{
  "num_hidden_layers": 16,
  "hidden_size": 160,
  "num_attention_heads": 4,
  "num_key_value_heads": 1,
  "head_dim": 32,
  "intermediate_size": 640,
  "vocab_size": 32000,
  "hidden_act": "silu",
  "norm": "layernorm",
  "norm_place": "pre",
  "norm_eps": 1e-05,
  "positions": "rope",
  "rope_theta": 10000.0,
  "rope_fraction": 1.0,
  "qk_norm": false,
  "attn_scale": 0.177,
  "bias": "none",
  "tie_word_embeddings": true,
  "parallel_block": true,
  "init": "uniform",
  "init_std_qkv": 0.0333,
  "init_std_o": 0.00658,
  "init_std_up": 0.0333,
  "init_std_down": 0.00294,
  "optimizer": "adamw",
  "learning_rate": 0.0018,
  "lr_mult_up": 0.951,
  "beta1": 0.95,
  "beta2": 0.99,
  "lr_head": 0.0053,
  "max_grad_norm": 1.0,
  "warmup_steps": 596,
  "schedule": "wsd",
  "decay_fraction": 1.0,
  "decay_shape": "linear",
  "final_lr_fraction": 0.0,
  "batch_tokens": [16384, 32768, 49152],
  "max_seq_len": 1024,
  "doc_mask": true,
  "z_loss": 1e-05,
  "train_tokens": 183500000,
  "max_steps": 5937,
  "dataset": "wikipedia_en"
}
MLP neurons of a small language model. Each row is named by its layer, matrix (up: input weights; down: output weights) and neuron, and shows model dimensions 0-159. Each number is 128 + 24 x the weight over its row's rms, rounded and kept within 0 to 255. Numbers have three digits each.
After each neuron's rows, "fires in" lists the words (lower case) most often at its 100 highest values on Wikipedia text that the model never trained on.

L13.up399:186172116119171133155125127124171120183148136120139154155151094140143136148109136109096126123122142113097128099152128126193109101126119140113122106118104107096094134170129164112120141108128129158124139082115138114125136133147122152148122117104140093138104120127137100149143115146101090119111123093098156101099163121112185119109113120113201139139104198128111129107116111158096149095137139166169145097120160097097094142141113085138164143130118098125130168164128103126121134150131120
L13.down399:099152127151124071088101111128128136151151148127112119082106093176132140144095126128155114111108107114109135118124120155167177117104149124156119106100118122087127140152132156138126143138116119157126116097131112141100132164144111086136102126139109120118126163133132161100137161132146116118108130130159139077161123103119186115121116112145125155127127105169140120159156209113139158098127206114123164117097156107107154116133126135114076153172105157094137118091137136121127136143113088
fires in: "to", "i", "the", "you", "in", "every"

L6.up259:176119141112172148153157149137097101106143152100138120137134148120174106113146150162124085101109127136126157125108150105133182135119127154107160076103158108121080142107151095137083136126129151109113141094111158137147118140142117121125102131125135107103124130097134149131072141133135155125133132154120138098102150139160148131095124088114144118120117156161110084141118164097078109142159139199174118134122149075141131140105109130164172119109110085118119142119112086107096139092117134
L6.down259:104107127149098139126149111127109148143127092123146117122142106156094180139130095139122063117134143207109126096151116130142140068151130117125162078095122158165128125140101113110108131157136129111069109124157122149129134125149119100138145137128095068137144135144083102126109143165135096149147157136159141149133148147117136150104131139127081156143104124110115084112127130127100133187109141139167118105162144114161104150128181128102136126183127149135098133126136137085125106143143120
fires in: "in"

L13.up311:123142124124101114144172162164138095117158159158130152117124123128134097135118126164131166070153157106109045110154146133157104108149119154119085120142111132117139137156136111151118113108157111168124085110126133112140092176094093145144181096072127113133156130157129127135135109132124147108116148130084134080142146146135148127105112178164167093114078136088171103107132119143144115103108148129100082150142139131136112132094138123130136133150085110103143111144124151128143113130119130
L13.down311:111141132139073107083130123134121137111072159114107106145121122107124170142163118142149132139161120138127110088094090138125091124144156125151123123177115141066144123102124136110114122190142124117153139140137167134122143113141125114173146113190116159149147121183146118119080122119137117131129130120160114174118136160127140134151169083106097143180124101101084119100118129122117127125129143145115114088152122119101133099163154088131101146133118140116098180121124106140176138100103103
fires in: "the", "not", "to", "never", "they"

L5.up315:122148132128133105164141116184112184118133131122130122125108115150151087124143171077112100142168068115107115125162137116174151139145125142128111149111161094128119139157135115128128128141163170147114099119089108149118122102112100152115090122118130074116139100126161151083094147106117166140104100166104152118133137128144104129122129150085158100083121119125156130072106100120127093143137126119156147092142101147149128128136135182179134140075162130131131136136145094159142102146117137
L5.down315:121126124167113156065102137064101096164119127122121145095128108135113156104147159142131145137111153133080101128106098159119103148109159103133162138124081128110187099113141139106123141155142119149131158144160133145118117128153191114131147170077118151122132097126095130122141117134152121133149150078151110142105103137077098128144138142162153121159123115133111142126201171083133127088109114132142146156130092134098114135097156100128120145157100116133134152112122145140110146124146107
fires in: "would", "in", "will", "may"

L6.up471:161124144111154132130129095120128145147130130143123135105127094110136162159125162125164083133150128075126135127145136106108095124064123150123127106151141097090086139106116182146120105108112158136092094145130149157128131157118127121111171102103127158096157117140121141155127135085130114100132135099092128105123145111117108078119140095150112164149074149186121135142119169104133112146140124182131163166152133097132135142136122136106162150084095098146116151165118119105081144095102100
L6.down471:202125167149147139107094175158106146109150131125192198152095100126116078147122103125096127120131154112131085154133137101135148120132134099178127116130095107109145141103105097122154185134131119103140130105116116120135121136106137159138145150073149112116108121124135103131163109135152120124076105139180095083144112128122101118141109116109136137163141174102130181122107107133110123155115154109111139153178165158126130100130118118113123105143140138145111107122097152130113116128120120
fires in: "a", "u", "ulliott", "la", "upg"

L4.up434:154189131122119109159130115121146148152187121154151099121079145135146112158126134121127109144146128129137104116110107105164133148147118142111129101125119064117140123127133116089113174153182161146134094111111133143116049120083147103121089103078136084130116146129160146096126135111087125103133133140113133113194137168126110136082112128123174091106147096184166137100112069133123139145131138139155120136141108137132114158115136170132135134120115112123129116130120111125120131148112130
L4.down434:148116149134155128138124176132158157131082135103108131126157139138134133109132092128150135140109135080131127127162124145119090147148122120123159117124106102102141109112130112114111103107156107107143129113113130142149132147132134121170107143147133158100117255154117102120133128161088114139145129124148147156107100142161108109148128115118151087127118123138087117115127150151089125110120130131121130088125138134118117126140137118137121106105160150134136024178131084151095110151165136
fires in: "it", "them", "him", "you", "two", "there"

L3.up89:143105162159143138158129141130143118110112161134144163130082099098165157170138135170136074131105115136133138179161117124140131126145158112131139113138132115152092135115081115131140132078112109119121141141102114112122094145115121157131175141107069101153159128082123128097106142100163156123100150124115150110152138195144091131141126131133140094130125146126110157121101162107110139160120123175100146142095151120192139077113151122121112141083133119124112119144129106109064113117127132
L3.down89:139144110130079142128099145126143124148109109132100127116134143155088096115139102117093158119139130117119115099102152120138149123116159148155094129103139151146121140153154114129099146173150128166121104149131122142097131131141173110092148117182150128066080123129112102157130122163125095136114081138149085138090144103107123135148114132138177183176135134149151159109191152106104099085134142067136095113173098108119109157125147145160116111113118144098128165118141121157122123122127122
fires in: "name", "final", "central", "southern", "northern", "character"

L7.up335:150117103106181126100120108148139114133131163150125070125127156136118132122135134121121107117109114144131103153164140156170128133123102123136105131141114076092141128133114127109140121113139150120137139110147165093186103158140106111159157124098103120162128152148184098117137164101126140106136121108146162115144176167160145142108129173090152100111128123088108118102144139130134152136100138119174143164126162098110085108123166108142104097172134132078165106148107100134150098158076103
L7.down335:111139152123095134132107131136156143132145161123128108138158110169135114129133132118153144144062128155153126123167139153136109100136133115156141117122082129113120138134182147126151138141128185120141125112117132090088126120149194119128080139122108110137084160085138146130114143133118108103123121145088093146081110139145145107120145105162096161160156109147128084093054133119116099116144109142144134118112104133116135117149111137140139183081098121177119202125141127120124144099139126
fires in: "not", "later", "never", "ever", "only"

L12.up166:155123141103142143118139119108055105131107119124177157118116108152126140145145171136139099124150180115192125105124127119133132143097139159156101045151109107103111143118123129114122121149115127128115150158134170127185120176113128142127141130102125119124143135107157086162093115124125114136129133128094129137113153125143096100145112076125137149163056136175105120100097155158122142159104103150135159134142133082136176102114119116152145108120098118101139137137106145154149112123109119
L12.down166:136108175131107112068135184135123142164133091120142199159141113148100152131104165080149098135138117107106072117129145132135141092118129105164117139106121114085155100115141137156172148110115125151142129180162143126134145111149149152104147127116158103085128143120129132130161125128109141155114134105145132132129128069115140094145159102142107127135153161163126142120151133136112133139157135110143150171140160133099105109116124134106127129144064121127112115135079135116126110142060084
fires in: "a", "retrofocus"

L3.up219:137157145096185105147117129147086123124139151109136109112075130140159151157110119134139111154146098101126114157179151090127165127126100137111186131184130124136116133078133097113126121090170122124134129139097105156138149138121124110117134142104121089158124123093135145134133108106094145120131177170136135149137126120118135149153136136109132105075124154168136093110105102089136079141126114115138140160127080159159114121088128201146154111131159099150130102115100111156148131134161142
L3.down219:087124154136072135127117130120099120180110131140125136154165119141071073115118173106108174130119174139075143106130096126151139180134147134142090098123086083096147108127146123118120150160134119168127110167160170126139114104129156095143137127149102141162144127113118144104106143142152080129097114082156124132113117142104100093118102138159132158149122109117162162118159129130164148135098154135134128103146100136119096153153149123131128132124106113172120159122166126135140110140090103
fires in: "states", "us"

L6.up174:129141140143129134143129112133133111143159106160125094149108134134137107143132155147126111124106108137129139122137170115129132160129112142109091095150153117105081108142140170134095124111132181210097130124124234113160075136125117106105139073092160093126110135080110130154140130124141157127135097124114127098123118159120137104127148094110133136156118115160130143125148112111092093119155157153145101136118120127097136142095133151138153125131139038125135143120128114120151152144114102
L6.down174:116081109197118127128103150107142157133119120104123184100148114147132130104117084106105114122177156138096114138111163102096125125118125094145091111108152149196110110126121128131145129139072134117136133158120085149127164163139157121134135149141135143080165155157120098107134111116113082160129117127147136176107120110134151143152166144112107156130132144117130127156144148100168107110132124138157147114165169137122125135162116119116124100112125173106120051106124153102117099107141131
fires in: "in", "per"

L11.up207:146135124116135134179150115099114109139131116123149108137101151104134163166077140112153112110134144114146155096113096117108141130112140150100112113145130092119109126104132159128110126127139131110097139135109125135153119159112123159131145084122149126099155128121121143144124121127116128100179126112149177131129167120157111091119063069102128126131119125179136089189129111129139097182116101171191144141147134069161122126087154127141161118124094085104129121151108098127139120100096090
L11.down207:118136136137086110102106113119140157083130150085151166136171141133106139131147149133139123135163152142125127153155184082103130114152141102154138113091136145090127097142154126149136124144108121131131089111105100131120129133140106128108136166095127122129113155131143051101111118129149141146085137194061114111133102130149109113157138154126127145119164169110126134109175093097147111095109124121087154127160144158114108192098119124118111148126181139140100125108119151149089117130133124
fires in: "a", "one", "any"

L7.up101:158107107111119130077123120089130134123107126138141102148140130142135127131072166138172138115106144112108155138130117118139137123126138136148098109115152140169118170160153112115116165142081128162114118129117075164165095143153141171146134073108130123137162170175138125146157128121134149126084118098129135155151107124164122129108122121111124138110124155136110125153158096133125147081156136148110130181081124189116112140114132156163146145127132117150100121133049144174116103161126107
L7.down101:125150119168133132104147146124118137130111077112134105151124136168073107112130138147095171126147094109130140141122132140104095125138133147134161122116072128112099205126096148091149108138141122126110180118109068185078149126110192135120132139136099145115105149149111103112126128176160110122109127159090136124110129121127108150113147129148145105126146159109109129121162127082151135164109161109122129082139119143136126151159126162083158159113104075117124122113156123129109114134131146
fires in: "at", "in", "cuin", "of"

L13.up588:140135119100175173123132054122145125139145100139107139108122109115176116148125113129139162127126135128150168118136125152136121137136137141127069125173120093141118103133152125143147124157149115092081088118135140126099150108156100192114126083096102147116118115140124160101151108116160156115107115111144115113148170141089082148146126113142130112087154183149185114119115147181119150145147152129137152071113131098141168149128128124120126112107090115157130114108100139136129139150089120
L13.down588:092074129162101148090076164145117111137112118147104127166138171161125166129128157159125077118131169122104130153146133089136131096134140172132149159117091146024125130122064114119136129132111114144131160123113092124134118145112143087132123152115140131173142148095138113145137143131133132099124130145106116111137099149198144119122145141120131106154154103114103138139085107158136123131119088112123097164162163120129104095105138109148140134163140136114137144124144120123112125117160140
fires in: "there", "it", "age", "graduating", "him"

L13.up152:108115119131117136146130111128119090151067150154144076154144165114098113128131171102079136133124144146145094134198090085215125120141120158124149144134194117138125106111106137123124120127120146124109114162100126151100106112103115119144119114125121164121145129116111145124103114153123135178131137123131155123155104107096179107145138111128130115176103148130156104116115148114111150128128162132157124143125152139128077135167143079124140141124116135132162112161116168104080101150101112
L13.down152:143106118147082121156118105117119143121140124130114114162113137133176127123127138117104132104154147117156165096111165179090142127139130136133149127114072112126113197137170105087105112144127113101141152103144136117169131132143115103114159164122132113130110141124103111152201113151128104095085124123086106105083123144196100105156146141108176131113128127169098103151138131161125169125153142090116120125109148131107133138127089173146125122143145138124088159077150124121138145114128131
fires in: "to", "would", "continued", "began"

L6.up325:135125123083134040107162093103123125102106158163105136097148164116116136119091103145107122149132095123120109150086086139148122177107144129127103122121092144139065126144105102106143142096164174145123121132105104149137108112163121159111088125059150151121149142155133113104136112100140116161129151124071140138131134093134129193122117100119114115116141117130124102125138141147121172113162094146128156119128127143119175130100124136139125144088115108153117129136116124120159144167128104
L6.down325:140102119129137110130100110140123136089110100114142118088148147152083117132107090111112140081188128093160112151122169143138080146150113157126133102130108179093105173150138149119144113121089117176141132119157029187096128106111098164150123153129101149120126114108139111120164132105155129142120123116102142151100100135148104133128140121128124098169150130098142117120114119121125101128129147100116134139116110100146117094128106129109163129147127089163135086109145127107107142123105079
fires in: "her", "of", "is", "his", "at", "sister"

L6.up87:177123136113092149119119136150114111114111141119152102136122105079096137173105134132115099119111159119170140179121118144131183133073116138138133077110165129124123120137145124121055068158110181145103154097109153117154107138122135116132138101103130111131148126112123129135066151132103100115130125139081109131126123162161118127105106142122170128157134176136101111116109165162097131143148120181162120119114177127116132148130114121125179151142138124112123145137123123138142187133139142
L6.down87:091148126161137146096141060113100150130105127107127138127129087144115143101132116162135081124102126176082130106168127162139127115126137112153136049082151136150110132138113104169141122139121142110171128134159113144162163146171113096145148185147127106108146086134095114113087133145119111146111121126132128145114162139126131114131170136139103112148128135128104093129163156097122137137100140151155118103093143117132150151136184123172123124144139149130099164115095156095096090128138116
fires in: "in", "of"

L11.up335:140115139105129158141140079111174152138115154107143129078147124128124069135136132102121133154110132148114124096102183069151110164120123175122152128099152102118115161131110129120119182136159147129144129066129128156112112112120132122149107147161097117149165102155120169092107145143165125086127114143139127081127163156130145147128128141148158167106114141091175131134103111122080141105102126125147105101152155132094120125131157092176113148094131132095105136128130147115108095107121155
L11.down335:126119127152136118094112177125081094137105123162145163156123125142137142151124140123157119121132153115163106142120100190104170120129122059161074110145149158184122076134133091109134102121105081112106137152126117132153120146156091144089124109115118138101106155107118106163142136125160160136139141126164121150146095137147156116119128100134141097193128123141119132129149161149131134127179119133117140139109077134126084155110100165108139125134114137111149070129106136127099126150109106
fires in: "may", "1996", "1995"